config.yaml
num_hidden_layers: 14
hidden_size: 640
num_attention_heads: 10
num_key_value_heads: 10
head_dim: 64
intermediate_size: 1280
vocab_size: 8281
hidden_act: "gelu"
norm: "layernorm"
norm_place: "pre"
norm_eps: 1e-05
positions: "alibi"
qk_norm: false
attn_scale: 0.125
bias: "all"
tie_word_embeddings: true
parallel_block: false
init: "uniform"
init_std_qkv: 0.0219
init_std_o: 0.0219
init_std_up: 0.0219
init_std_down: 0.0155
optimizer: "muon_variant"
learning_rate: 0.0121
weight_decay: 0.0098
lr_head: 0.00453
max_grad_norm: 1.0
warmup_steps: 200
schedule: "wsd"
decay_fraction: 0.71
decay_shape: "linear"
final_lr_fraction: 0.05
batch_tokens: 131072
max_seq_len: 1024
doc_mask: true
train_tokens: 1261000000
max_steps: 9621
dataset: "wikipedia_en"
MLP neurons of a small language model. Each row is named by its layer, matrix (up: input weights) and neuron, and shows model dimensions 432-623. Each number is 128 + 32 x the weight over its row's rms, rounded and kept within 0 to 255. Numbers have three digits each.
After each neuron's rows, "fires on" lists the tokens most often at its 100 highest values on Wikipedia text that the model never trained on.

L5.up577:134109118076119092107094103148138119105163135120111142142033171135143140119135150115096111121162145137133157083128069137054058172189098128065098149145106191192160155173136111158079159110094160144136162151116121158101141097126129193134115142089073224174129148124106155069087089126142145176110074149080171137142086174213166100158117138092115115107104130112072164107149096071207146167117116152079168175125094118120097135065085122159163168157148129125115100114107118101148122101094141137117162139058106139136162142139165050157121177115124139125172099194129090105140107112121115118
fires on: "1", "3", "at", "ie"

L9.up1171:057110122127061156126138136174136050150143111056120079098148188130124122160108145108162060108172175154175136084118095170104157166071106125127124123053090150103164126034163063146133150120062224098130110130131145079158170181146106150165118111142150128147153100166115087139135089112182136123059146115057061125098098111064107140115123122095211138133059108109075122143078113125147106150116122108127133108097122119087174119132169188126136120146147068178120177149145157119127197112131192143132146111136148109105113151114139128138161093078101096167141152140151103127151121124157143171
fires on: " T", " After", " | T", "After", ": T", " of T"

L8.up405:148148129134152143131105067142112146142132115209111156153099090183099122134124079182115107142054188179117114105127089170067135150176101121167137129106131127144137122132127113121148165121072141139113128186183131139105087127150176104165119098111109099098074144103082159126154105106079136091164109091131166132097081072171141071122210179150094113175138124102088139140114109154187143117151137184129117137125175158122132114152176114108132100156087128142051041170104103134108142123199130159176140121174170137185107130097089141106074112088081120133164101110118119131116161112192145167
fires on: " b", " B", ", B", " a b", "- B", " the b"

L3.up600:085140168101122127124105184174010119179149140065169102186155211116161120114170137165129128112095134144138169087138135154112135182104158088179117163192201127188136076159120102147174152120079151098126066082140142146115122075134142092137104146052155139128094142121079121145135083164140100102124116113131130170112161140142104112094096080130174104094154146116152133161149111097172098121129084095197110155085148165126098141093101111149153053164077136113116129103133108098089147165193149164117094132113149096099168126134183128121143189112161142135103099163113129115109144107133160097
fires on: " but", "y", "ile", "aph", "ate", ", but"

L8.up70:167110243158122205101080152155161138155085123210103169132178152171090112145175152135179096112115142105122128128170089151119146142105154100146111069086158126120136107109110108174191165165176102138140134142087121169145133123169077112104093164173132168104119095094115110158136077134117116085099168132132082159084172084080091121155097172074114100070106081120116129210148127131075124152109123147180108122089156109133130131189163157066094147145058099075194148095135098153181141103181153123195115129140181124164100136108129139070054132122162083123170090080093100154095109183028090042
fires on: "J", " J", "R", " j", " (J", "- J"

L8.up65:122076167078143073165125084120117107153162160134096131151106066081101128091142169119101197167180159102079172177090094100115119124028123140173124098136152149183125144072113099144140150141190150137150154125171107170125163120104132131126087169197150131094129093123101107115153179083103092087163149149120126184172124103199106045065168166121095088132066175151130196078119093083104151102153154162096142134116105139097151151199115142070141138083150076144088171169048166107111142139092140152129183125106119145141099107115125120125083133128128140066113132104130158056117116123077169116
fires on: ",", "),", " Man", " as", " can", " to"

L4.up224:108161119128103111090175121197177078120127097078143097124093117125135118162148151129126114181121166105071056197178142116197144227123157153139158101106124124116121096139050149145140110085093122132110121169135083140108158110147117137123119113119189108130157106075201155115107085147159120091103107153126143119184099154157140126116119129134098150136127178149130124159171157150079138146141183120120073174143126147123129153109119060059138193136067165159117151169135140184120116191105132154126134130174154067107192166145145095154181141099163139181065125106129131169147125166125085131
fires on: "j", " rem", "ay", "ass", "re"

L2.up1182:069142108118147101147133166176127144128102126100094097101191119133130149149141196161208105140150095149149129150133139146118093129151136150006156124181140116181147099130131109180113160062164174075156113158167114132137129167095149137148196193119165110119136136136090172160130074086098094096128145183176087108118169127133138088140137182121124132126154141156109126089118115145141045140126103139140154159100098136141131211144141172154116179093122155138116040121150106099120071118165115151169109142162107110133153138163147118100074079048140155122118145137131164175145116136090118105
fires on: ".", "\n\n", "est", "es."

L5.up950:111134087160114101135152132074106131075090117095188148090124134082185135141126153188104159099142125147140139102040120111145178091139141141125101134110100134109126109134114128112117190208143112133109155098188164081165164144082121099139099146100160142152097172122138132074129121144143108188114125131089093094078106126073179146122125145141169122139087100124139032107109089156144212151122127164113110042149166089098157022134118078103159128116124151129115148158154074151137126166075165121177151098125061124123077143129153138144085111184134209167119056141078180123138172073116097125
fires on: "===", " ===", "s===", ":", ": ", " | ."

L5.up927:100162166110135122123090134186094113151109141117155068113107174108150094174160163095096134130126105075144103135098179123197159103099152125077122140112150093112146136164117089179101145084126119150102100118154129157167122148110140169116103109094137097134214070070151116148094132172144081075114147086134063173043065065119079116162138206108159113123149130148153195139103151135130149130177132101132147122165174101153121134142153141198158179115110114157121140078153085161076152132130127130141108093097084160132140143163098122121154064149147122090106138160139101102089138146109156157
fires on: " one of the", " of the", "ong", "nd", " of", " one of"

L5.up321:129163155175147156081131091120087144129126124103107082094191080115110107062070162165126104126149152134159062068141172147068096118193074104195149167145107131131076145145141152142112172144147154123182155116193160130087107098119113104149135109177103154143131066125131098111118145120086118148085073133131137135102126184169126161188109116130130155129103108136134130141135118128111143129128136171051099089111129153148157148075141099113128078125109213119206086168146136138172151200153123170081168155140112161161173098114090086122149162127114163089159179134122162181145135178099110145
fires on: " comp", "ay", "omin", " Comp", " dedic"

L8.up1278:186142134142101165176147180147158133116133172059160072188115134143156122071094102149147099103181110117109076117093130085119145132099098143123141105168159174129148132111070154126167166107109111130129082124084155112088122113115054171175145137182201131127138117112167172177098092121072134143121092173111093131141105084172113109139089110073078130152114083196092142063139131137129129173130134155086126127167101136161136119140124054125144042125104149148143124114099124104106124099140082116202128156151129093149158160115155080112115068127121130158207097101101189150134087133110108074
fires on: ".", ":", ","

L9.up633:105138124132142115107147111141149160159119103112108155131180180122107138091201156059122121146149132178117112100138180042161147096125074137119121099112094066076155118116149126157105164137163090134114170132162137145127158085113114171117068130104131111136169070163100141139176123187064171125102124160120136114101122158172200164160100163120187193109053145161120110081128124139137124136100146195162139150157182098072127104106095095143158114126101099164167125185143126172107196113197076101112172085138106158134106050201106124111098145162051171148124111132129090148125171137146139128
fires on: "D", " D", " | D", ", D", " of D"

L2.up942:110189151132192089129164062106121169157152149095137026109139134106069197097134148138145111094089149100141166122161103084099137126131112120168145113110078112141180157110119096159049109088110137096182149096098143128113110197105161057142127064160187191175143077103144093153112170126124159060074085081110126059142113136161120189111093199117098147168143091167133141051159118205188087112109140101099121144159142133053141176084073124093153141127139185142140078100123158072100117090151151122091079089111122136119095132103137172121096151101125133141182150158107139114146132078100151202
fires on: "g", "ch", "ie", "ac", "t", "T"

L4.up710:108109146136164125125194152190104142099150108181144124157120182123075147126104146116112111171194127147130094103181107118200116096143145095117148126108075112159103137112135158186152123131110174125115164139194138092105172134137127178121094134077058184115150158137146148142172097067097077172166155155069139112193128150138131125116133136165133146173109131104118094078114103136112076131130132072125101130114109171149125161102156187111143132114124149131161151151115157119111117188122117113127144163085068135106198097092111118149180107092138058166141153124088111116131147118117133209
fires on: "i", "ied", "id"

L9.up642:156134148134159111150101154174111077125127134106159130135131149177147148105168135113152116123107123151132100094129095007151097122153114122126082073076191127097172112067100102151170099161114147150098146180130037118153131166117126129113143151144119127168119119113046110163138162147124155139149159114175018071133134138240130098156155184102104109117069072123124141125123072167139143071164141112121131161088169172135146120144170152089170181170146101113158116086098140121165116191121113145136105129099174137081127141145089098078108127118186104101145139182151065128152114096063131139
fires on: " J", " | J", ", J", "- J", "| J", " j"

L5.up467:044152129099140103175106086119115111113139110069187137190138146156132155101133165167173118131101109134119131136119178208108146184154153178105165139195128085142138108172132123150162192129094118197115108134034077153138153108088118111154086119140129101090182108147133180144136117071101100151106072092156095116133141169171138074149080166149100115085158110185092179155123069125124044112113144066178094221130106105176151182139155086127090157106067157111158111127180132084146183081138140140155173152124063072153069142090145067107110074113137158149186149168098087186114150133044102095
fires on: "\n", "\n\n", "."

L9.up284:168120115106137178087088099156152145037118134142141133113156097133151180117133060128063127143152077154150152111130192109099204120115124139109121133159070126161109136145126104178122160122178121139121125166115060148098140104162136109094120060082169172110212115124090129127097175142055145105133098086090157153136118099179114084102125171133145188125134193140156127107113173155167122196084106122113092143128121057163146124151096208178188093133100125086123078154064166090103078127146191137166133152125131124166125175095133157122169130118118122087178142172111080142113164067209158131
fires on: " b", " Cl", " e"

L4.up355:147066086126066151108121161132123151129186168061118109132125099188157170105156092089181141119145124151143191115129163136159158109160080155143122082168146168130124158119123101203172108194114111143122103112161111128119143162111154101126130119136143126118153090241132104058128151122110130105176100111149133144128137139095104094166136109158138144137112127192157123172150145149101105081163059058146124144180079080082167170122135114072155171089139108132173106171120152109032119127115138103085119168084111134113173116144129108126150142119097174106117144132142120119149148179117151045
fires on: ",", ", the", ", he", ", it", ", they", " he"

L2.up38:126048112166094064124124176142149140090145145131051124170127146067170159142174096111183184104150148178098118156107142136185079146104106133118143094125195135142125121086108175151183101134094135174136151191072147118143136134124160180150101160151155156156141179116113146109157077159121122144119083149175136113060091131162121106123121153080184136096027153180175162141163143159093069093085167098055163162073130129056109115073053136096142156138117124171092148049089130119096212075091170121127101118152170160117168128125152130100107101120098105148158102129083090083111162107131117089
fires on: "ater", "est", "r", "en", "f"

L5.up763:080150201129078122101150094094107106117138145097117109206188143134127146028044115132095160128139122075156138161129076063169154122072171153169125145158137150168105144159151143137194157106085162185149187098165109139144091153128164146123156209092109154147165103099113145134091110157130147136110202140119103177123136125177092120120173150162168095121060080058123052112126132142123103119130100170151117131078117197158144164174136128117192147155196126108118066105135096174111197155079147082128098092050051103130145106124133200092104118107159148140117143140116106101110155155153173106
fires on: "st", " second", "est", " Best", "1"

L4.up205:149103117172159075122149119123151116129091116141065129106117122102108165134134156138108178103209096121178107117185120163213102077132167075168152141129081138113165065074178130106038049135090070174152150168105152094144178147091103070139086083062072198104100125054163174184132099142111128108149133173116086137095069127139146150156107143168085120128125110116113171115173084108168089117157174080169207085092168094106110212122137160124060134150119108135178196150171138093135165162156113140063059132129127113078117099164163124104141205130131163059155136128169163126117156104185097132
fires on: "id", "a", "ant", "af", "il"

L3.up887:116108153130179131160086161141103117114124122125065204114113097087153125129123165159112137125064142170107116098172076134128181102119189090178094108156138176230108129165109100147125092115080155139169128137091052123167128151134165104111119143167077135095127159127106132157090141130144127094111070139112121122127099083121104067118091081172126070101165137076145129084130224158173146087151098135081115136107170121113132187152125138194156133085127159115150103142177094167128165135135170040196136159128113106088171098183128124101151111103074125122132173112143145127165156110109122147
fires on: "o", "to", "ah", "l"

L2.up299:180094125131107098156071075146126107076124157168098131117156145174096139190084146135085131169128080116130133159144064135216088141136091133118112098141088087161094108043117136143126073123142127172111184132162087151115163139106088130181164125096124128172117140106085125147108163157119180061129086101174176112144088130185132184120100143117196125169103074122128115173169112152164029105134139099058115093146186104124132110127130108142087154130122160120135156188131116136163120087136102091122075123119160133107110143141167118197146143111142165112152061133115118090174117089119153137
fires on: "er", "es", "ga", "is", "sp", "a."

L4.up1275:121084176149061147129113150201171129112082128159126200201133119151144098143134117096106133120184085149115159117122138138151088143150140112096136112130175135119146115152068105097025120065120151129125126163066212127157148115143083104127155102208127165092109137132129200069129115151081140123109123083090170178142123126128172162127185172146148095133093086114105035134114118193129137096080135177119121144150182152164079094103089133189151107129139149123091099105138135104193144091091167147159112132153158106161160117090108059190117124096121106113059113145100184192107126112157140126
fires on: " | ", "ps", "a", "el", "y", "ob"

L5.up433:158193104149134128138156128097117122135092091186165098139096158136137110136179152176126146120149075140085135133140109125116146077114140160144130065197108097093155083142166076072081063134072148168122092171116144134108173120137205098140123088091105198125100090121159138165125153172139117094095128152080153147139091077099191108153115112118136099189107088146188119156132121088111140169141128139129115170102176139140115191145118145172103173190117070125135119148146111157137136089155124099153140043116141077170105129110160115164119140045054111177106147160128063153142141143130103090
fires on: "1", "0", " | ", "ay", "m", ","

L3.up63:109137161173129153156149141148149141136129052175122157168104119124115138180120108153135158171128100169115118101108125112140155152116140121154158116189119126148138113140164150169107105116165146151090170094116051153101179094083090127181127133114162130136122106125128127086146124069181139104100102171125157148082146134137104120134178186104089105098126117154195175204178128193093092145125147123123140208106111111125075186126116146065114125093099177114181122164143177154131143086166158169148093055123144112132146083132129132149086110124109182142107134077167155107149147135168185095
fires on: "; ", "one", "ass", "ay", "en", "o"

L4.up1091:171145128099120083134090096096135150047118136088112130108118066091126126116123191145122128087099099128178134151182158106142169115156095103110093119148101119098073132163049131151087132142118099137076110172193176113072166140097132085166125128187132135126101108150212154153102133159189116111091105091134083046093130109138114118138086117105099086151126176183122123131153139121119103076161123148115167171098141083168148182172121150131140135134116089119123149093116091143114110094086124115127172101139132138189186103106132111146143117146206070119084135144161158145146145124118099143
fires on: "ic", "or", "al", "ar", "th", "e"

L4.up716:069152166108136118102098117058168115147153117113055079169111146149112157070107120106094100119145125062147163140093150143126182149133100083160130116188114154153164138124096082127168144127097114093161096139187093160154134145106181148152121145171115082115156152108127120091144165105065166079064076154123166123146137100125144139134115178142164132111122161133177102103174131120125129132104078098140111143185091038078170093146135087154154133127099165162095184123161074064142143169095189115155093206156110138139109113151102114129132199108170143134093094125120179149102056097071076090
fires on: "\n", " |", ":"

L9.up883:158099133126176126131172141125170133129192143150176125128158108168112121091138143113140121130200129118182125082140097173177128142140130078120103138129136151132201158107130156100053159063061146116137098132176189178099106118137108130147117160117125172163145170197096114136147181131138181139166111078156087144174119126135115155110124132130141081135108073133080159129164078107088182138134085068165149117120124164090182137124123086125114156152129155154141125128152138058087113135085120131096123125089067131115193084127164104160119091074139140101134167110133156094139131184086145104
fires on: " W", " found", " list", " w", "ist"

L8.up1252:146036135128134103159170159099132136149110139071186124167116150086146090172114163154156145130127101154113107169158156110099124133142073100121115174111089142150096149134122126150105146125112105203124097105135154113096147136193119125106100108168123121052151101129190214154164157190115137148117070113102123092128111100147113138041093142155132156085142128121087097095075099131114115085188153146139158155157088157169161132163105176133085114161175136154164156145133130154128087133109103097135126101109176173142082154182081080151133105107104161111131166112122107117178120085104101123
fires on: "4", "8", "5", "3", "2", "7"

L2.up268:139017098137104109144143115085200147076181127118150147152134103176116181078135100116131140105159124145077132137158104137165062119144123114138181115162148111145146128117059169152142103145135124146128102164162117118128106136154099086098144131091164156124139102138118098149105169112116155127127165141137105150133166093180156111121130104118138058157164137117134105166172117102148110168130117125100180076178108141132154133164095146163133133169117212164106164174146103104108128164117084112063119107167127119152162105081179108131137112097164112115138158085118145084162145144127094146
fires on: "ors", "em", "ed", "-", "hen", "ell"

L3.up277:145146145146128134098123106144176136155135115158097186160196090073141098115137128178202130147113127105171052145124067115075115154168110142134113111164103184149204160143136128163090192079118105164193108137144041116100097131119145165156156130098112180099081192155142127082157090112126131136148165180157117156100127148159117114102188157111122104157118142100143129119150100132193132128160160143168146158100091100206126134093115099164138136183097141096182111134182127122138205125151143105164099109112077136126134138122120147153074058093085112108098104099097180107152119171101124119
fires on: " one", "1", "3", "our", "est"

L9.up657:072155165078104134093088142178148153144155122116157098112149116083123073090135160112140132105186101143148113085175144089112127168102131140119145132148081114181163117102154056105170081169174162139083149112107138141101077152120051115102069113130144173139144202137065178122113134105109178112112124102151110153126117095108153127079096127151156105196146104152112139149092145084131135109189141081112114148106121130120122160182162151131067078084139134120072170213137146105176172145146126158097142136105129136141137082129126103149143097120118112099101133105223108122188101157114141134
fires on: " T", " t", "T", ", T", " | T", " of T"

L3.up803:135156126143118124082148155117113087163113115117118092173148214139133158126137197106155168061135152191120080130113141111180080110097095115103143172072142089149105134132108163161154089169127116116081186153140152149124103184115114145174096120147115129134170167127101122116101154091156118178077156129083165106185126123103161140084166134096184075085152143192151151169166121146123119079159166142132173183121126128089065139105183142134056152095148169155123166156125076078086134088170145119128096113095112086168112104162108110095105139107121174121136148122063114165096179135131121108
fires on: "'s", "k", "m", "ch", "b", " F"

L2.up681:043105119089128119171125139172074146160096142156097124164134220083178149108111085154110141077201160141152160176130134080115110148152083146122116125105143119150123099128171083176113091132170136154130112131154166132118068162173129151122122137091083104162097110174138068084076075110110141151164082165112156162090100134126175153107161164132191091139129087170146114174172173116141120128132151109132133184112181130136162120109125108118131080157111065100113106126133093163136116137184114185123167108172099126187222129046124122114098145170115081053082089099080104185172133104168153168
fires on: "ater", "j", "el", "i", "q"

L5.up1242:149167082123093053111081187118104165116134112078106150174134143158156142116126131135138197123126171126159136137138142155139099060135138123168115065151173144158118071069148149095137141079132133176141122117097130142180152126179099114161124172139148107135108121115141152114112134195110059185104112135117105125096101122057082111155156156092216112081136131102145098140087099181113116091149071107143192143100160172133058082164104138054157114151137061104098101081079179129124166132079088150090132153100135104084120141214184076153128086127096177187143139166067076120144178093167158129
fires on: ", but", " st", " but", " and", "ky"

L8.up903:121080097166150120157147118116090106178134111065149070162147114117125149089162154091146133156137107115153131154078152139147196121154098161194125090166133107130125119111095126145160140112134154081103166144142146192135129171100167130165156128238114115119080097168095091210143061097145133171121106161146117161138143075138100103175115088120189133094152106137168076107165106125117122115161141081131150175188138115105093117097145118092153092157148077179078136174107133116122120128095125143177106089143130096161172138165128123103171150141057113199153120133148085145144133128090128124
fires on: ",", "),", "es,", "s,", ", the", "er,"

L2.up800:048132094104130182158099072052147135133099124173134125125077185136115107156112103109117093116146101112094147111094104129142162149092140164126119060094142142141126112065165118176145119138072120102163123150074142107147155138142085148099110148150166101084185111068193133153181126107127106092101110126139098110148067127083147141105145131146093195075203106180095131123081153221160146083183126100192208066085133087100124129152168130110108110170127170133163123136145146096106121140149111149125131131145169106142127106186111110111081152140130097152196139171111153116136137125111161091
fires on: "all", "al", "\"", "est", "ar"

L4.up992:116112175213122094167105087126086130143154098148125127148131140099159157109091136100107154078126136127093168136163122151167130120154127073107154131070086174109184119119216141120183107057126076111107089112080131164148069128132161116104093173081158096130150113131160145112083128090132116113104133132116152159127188090098155110139131075164111099088144124123118126123152123165090070125152158112133140144138123119131127118112163142140108136130121127113091141239135205103113141129154104134208136154152116107113132173201126177099131122091122084134085105127081093145159176145103097143
fires on: "a", " B", "ro", "ru", "ua", " Pl"

L8.up488:080174174093172141129114093181097138139181156181071171102115180119243090169136113108140143132073153180177130159091103162144136141138120060149169109053158142076157076125184154146149101060173109125100117116141158084125133071037152120158102070164115169185120106118138133121178189104137142165102128142065160157095185116111044172146127107169158190152130133150180130133119077129152089106186188136124158064068128162095141110138117055141156157124117142172139149107125144139084091186126110093141165086145119042124167217121104088117132147112151144172154157162153098138125096131131162159
fires on: " came", " go", " would", " will", " may", "88"

L2.up486:140163119169129102146143124102153072113144126065132112143124126177164126125154117125166168139101116106118158138125111150139170120142170130081185113113126168120146137103134060160107140074132088143129147102089124160118125161131177136166110095134134154131072061188171090167083069148137112147109140152124126133101148078146119178129150146162148137200111097127186085093159138088177125141157156129090166120097154134176165064131174149121081133136111122136158101102139110114135130101147185158158155068145197073153121145129078155161153105123143105106102146153127077124064070155136160131
fires on: "0", "ap", "ure", "m", "al", "ly"

L2.up271:153129172116189161152139219120135158152126139137050153157135147141135152085156098158119121087073152114116109111089202110126118129150108114121150136085128115134125157121166104154160111134100155167101129086098129139078191119164137162152110163141077193181041055165116072108059145127180126085178079106117135167146156122164141132150137109114146168137113114109130097143125134095127103109103157070171080151156176125114134106084117181132158103135124132181119178110160207141138181112114140158145093186142138120138159128168076135138123070199119107157129079085115105132144141141162144101
fires on: "ris", "el", "ach", "in", "ater", "quar"

L4.up363:121173168147165164071053153143091144101172152152125106109165108140097078164148104135113063110127104167102187174153091130122090109157115131099095153115163123127120116149083162058142158111112059133145093177126146184117182100137176117130112153139051130051140092145157096089123139152141160112150164129079130092088153126127095149127146106051095178163146141151135131126173094139115106100114084174170150145156156090109149130126098133104159138118096172158145117112086138157156105103073145119148091127157178085149095124140104146087111127131116105109085147122130149098118086180079111133
fires on: "p", "u", "al", "ar", "eph", "is"

L3.up853:078169109133092140145106173122105063122157156114152094162110133110130126100078117146092142144096151158137124177125121146085219096122107085130161098164143120095073065150140045161067101121119132153186123129189142098131095170113077147150142131119150130206062103101156110176081172103125126170121166122093128088093180136106101188165149112107125123122169106064107144171057152126115146175110078106118137125131154084161154118092068130118130090143115131127056171138126115147175161103154201098154191120151136133130109127154071094131077155146145102164113199134136103135110155144138126083
fires on: "al", "u", "ing", "und", "als", "ill"

L8.up407:072114157194119124124128134111139077165106075132160138166130109119167170094120153123100117052159201143137160148163099118146117100162070106177156086087111154125193124158191106140150156156135113151106128135128140142110128096186111129182137106122175100062105146138059170156164132143178176134093171151145113097116177155146141113160140137144132099125116139130152090179147094141119128088151135186136103110160135117108176122147154100131099104148091118109168159154120079143139166093182086095139112087160135133135124138102140132149133177151086192094139137124151153106131176080147173117
fires on: "D", " D", "; D", " and d", " | D"

L5.up891:149132140126127174140060105186110153105145121175187083091107136143132149158163121128140151146140234147126176123087123147129125151098119115087103116109148111120179094116119162115094182089110137112138116131096129200098110124099125151145180130093088178137096126144128097164066197172156125173100128112109151160106129138127147191171147173175161171115101135166149143091104119081125086134120111154063072193109113104135101127058134132132081117138076121086155152164095190095161135082161118186114069129118126178118073158123139130146161086207185122066117133100123079074112073067097129131
fires on: " or", "an", "bor", "or", "ly", " Am"

L2.up550:149059120147136050096174074132130074130177101098105143132083187145141172117156153129141111179180138114082104113129121127115082091134136161118058071139165125173130171125126146179155139135159142120085106073147174126123111140081115167082124130188183091142163141081180161130173126147117078194080165115067157135145109132128135105101031141091111160151108090126169125135099147129166145120154107088139153093100132155077191120115113123095152167155100110154194125094120136127109193091088099115170161160178154171093148130147143088124071136214196124122100071133128106150154164140104187112
fires on: "est", "\"", "2", "ater", "id", "as"

L3.up127:112114160135097068162125172150111086159159176121101158155134177155166119182159096134160089106141106033160064172137124207161156145171108151139185094158160126081137111160075118091089114188089162133116143111106147129150127131092080132177099178224148126138113181136133159132141077143101141112148126118185107126113125127098131084116135115155084089163068147151171118156107188124085079162111154171121122118132081119121137050177108178108116155117108141136130143123169135112158142099114178116129160119203068145152074128137114167169144105091138179171068152119175168095115127119086152094
fires on: "\n\n", ".", "M"

L4.up142:054116152109157120137203157089098123112103149108089167156122168080148093082072127164158086141147165105121041141127145176088188163170109129115119138121098128159101139095135141156085071121090193114109125108073123092126095103168114101081079073141079179052156127103090110131113072114149072103115145206139207167068129155138148095143143126134072129134156096073115153173100126188085165095122123108107118110180136178152112113084154161145171107135128206190107167113161123107074103104130107146174147149169122147093227069142106123157063167122101130111153174128137153132115133150121119146
fires on: "i", " B", "r", "er", "S."

L8.up1053:113150122126121159141103194149172055103089106161128165115086076108122160177119153169193110077163107107196200148140105146097141115150123124128144166160127097141113109112119039083152131126105136108155133101100127138152109113111135130125155145073144136067104108108130157111157099168163132167130148151175127120088130114043065176170108181102120174133081129158048094118141077146125113128118155134126111155116158186184110182149158176146124129141096141108089124158114158104147116079185149127103097154106131109176161129144151141101168096136178091174072133180148165133118151190058105169
fires on: " an", " j", " J", " sk", " of an"

L9.up548:116119133112102113172139099154116152111133106085129185090180146195093155104120127100123122139123110139093144107159123111124174075091170131140146126165204159139118064121109113142088090136064086181118103132085126144138105105111106164117140150153116097102093089133165089163195156156190178163114044163147126130141150143130106104118154072103140094133136113130128125153116115124138134162170122123064133092198133072152135186134139203123095128088103121184120100087106112168130175142161184087077146153072066150089136123114110123135101173089174145219119129105055097099138197103086137112
fires on: "o", "i", "to", "io"

L4.up631:133067125159125134159147108137120183113157110153116157173154102106164138201130146117126095108133114126128181142175086101166101130174170111106076051032130133210124133115147111105137113176076171102172158069093135078147121110161135114099106124148159108098196115098176190154155136128140126150122082164172108187112121139180134123097154094127109123109140091110131079140101146082145092123143142143124189092096139094123123154140096088138100125142113165102133102155090128164158126168126127129107106166219135044068151131121084100212099105121082136135117141108164127153081112077115108134
fires on: "4", "3", "on", "eg"

L2.up118:086133116119120097135147179126106088108198171157102110099142108053024149115157116167083130076190111078095103105132160109179105159138073102112162090155120163128122160054118129164151172067137123200130133089126151134109154067099154129126109103159165096132133185143136104087120155165157123161098112141120099094145105137117128137104065150098149116118196132131139122189128150114119120108186166128073099108161170109119173140111074205116106134143139134141096109144142110138190192121097085146139203173109073173100149170129142105092188093121153148158162133105111113145145118101072171119
fires on: "o", "w", "L", "ad", "rom", "D"

L9.up464:159135156119149112148094113118085166087136143116138146097133127128080088118159151149087119136132097142142085125112139131177120079152134126142075095166104074150101185143094143128154107170164162141133079132147107156079173160133113086149149099167044158148100068115135097166157113125147115167164188140100122101071113173110095112137078113149165081139168163088065149149118153204088109151149072099099123156132066088141162103151126117178147153133130064108142165154155085122084201122114113161169074073141126078151122097130123138067118154100133134107132152116109147083093133137155100142
fires on: " V", "V", " International", ", V", "ishing", " of V"

L2.up36:094173184154146115155165126094123141117160141166159169167126109132128186163116129122109111113106116118112118124122138176105154070154125127097121155108104136124107132135096129152154109107087098088199162156130086103078169097140119096103161109151118145127104102161142141125151161101109118083106222171149135133099127139125157080155122185092189119135169135106136108112104113164105143086115100114127129135125155133133141126095102093165139140161113133133087169129131157078152130079075140097174115112180114192123160098133113076040196109034125086182164152111068112159131125095119119124
fires on: " only", "n", " often", "c", "l", " usually"

L5.up379:104187140143120165142055132121121140136107123112176104120156121105094179182144099084083080169130090099128144126114183116152128131119135120178161129140117166167179109146112115150186119133132156103124135082130077094087142141101090130128143168117100099117183090167189139112174131155106142127163117098138101109146134116123170133207167122116122106099109107155149120174097115135190130183127086145127087109174131112129089125125174138098150148164076139163094112154098120130090119192098121114124072161126083110159133074173131099060043115100157102125150156219166188153098165190117114096
fires on: " |", ";", "===", "'", ":", " ===="

L9.up42:094142200147147126102101120161119151095130216117104113144141148171142093105126217116145140177115145192215059141141141077125152162106110116130116130137109144124111082071097150199102125164096093164106090161160140106150122101101141169189116130177146144161145124080100172129107135115121120137139100093127150149120124146136116138131162150132127134151092151137164158176174110099182125101123153088098103095158166202066086147075196054153181143111136146100081115100125130118122124146146089118128093113106138110232128124128090116181067077149158120044081104116102112120181137107177118118
fires on: "–", " Quarter", "us", " ESP", "uc", "ol"

L4.up704:125127065107139057104106172173120157138116079098109071090166107171115078134123131128087178130091126174184134138162180117200136046137109128155125165134157186084115181119164128091158129122112124178129146150139146122131181112158112180123110147116150119184111113096190172137171162139141097151174057134139090120086094126058240126193172138161142124098112147185066134091087107103132152097175130097160148194123104095115083097155145138143114167147073137133100145169181134160144107089170131113161090111109098139097132158144120167107151124114122075097092114149175068130116146111122143136
fires on: " of the", "–", " of his", " and", " of", " of "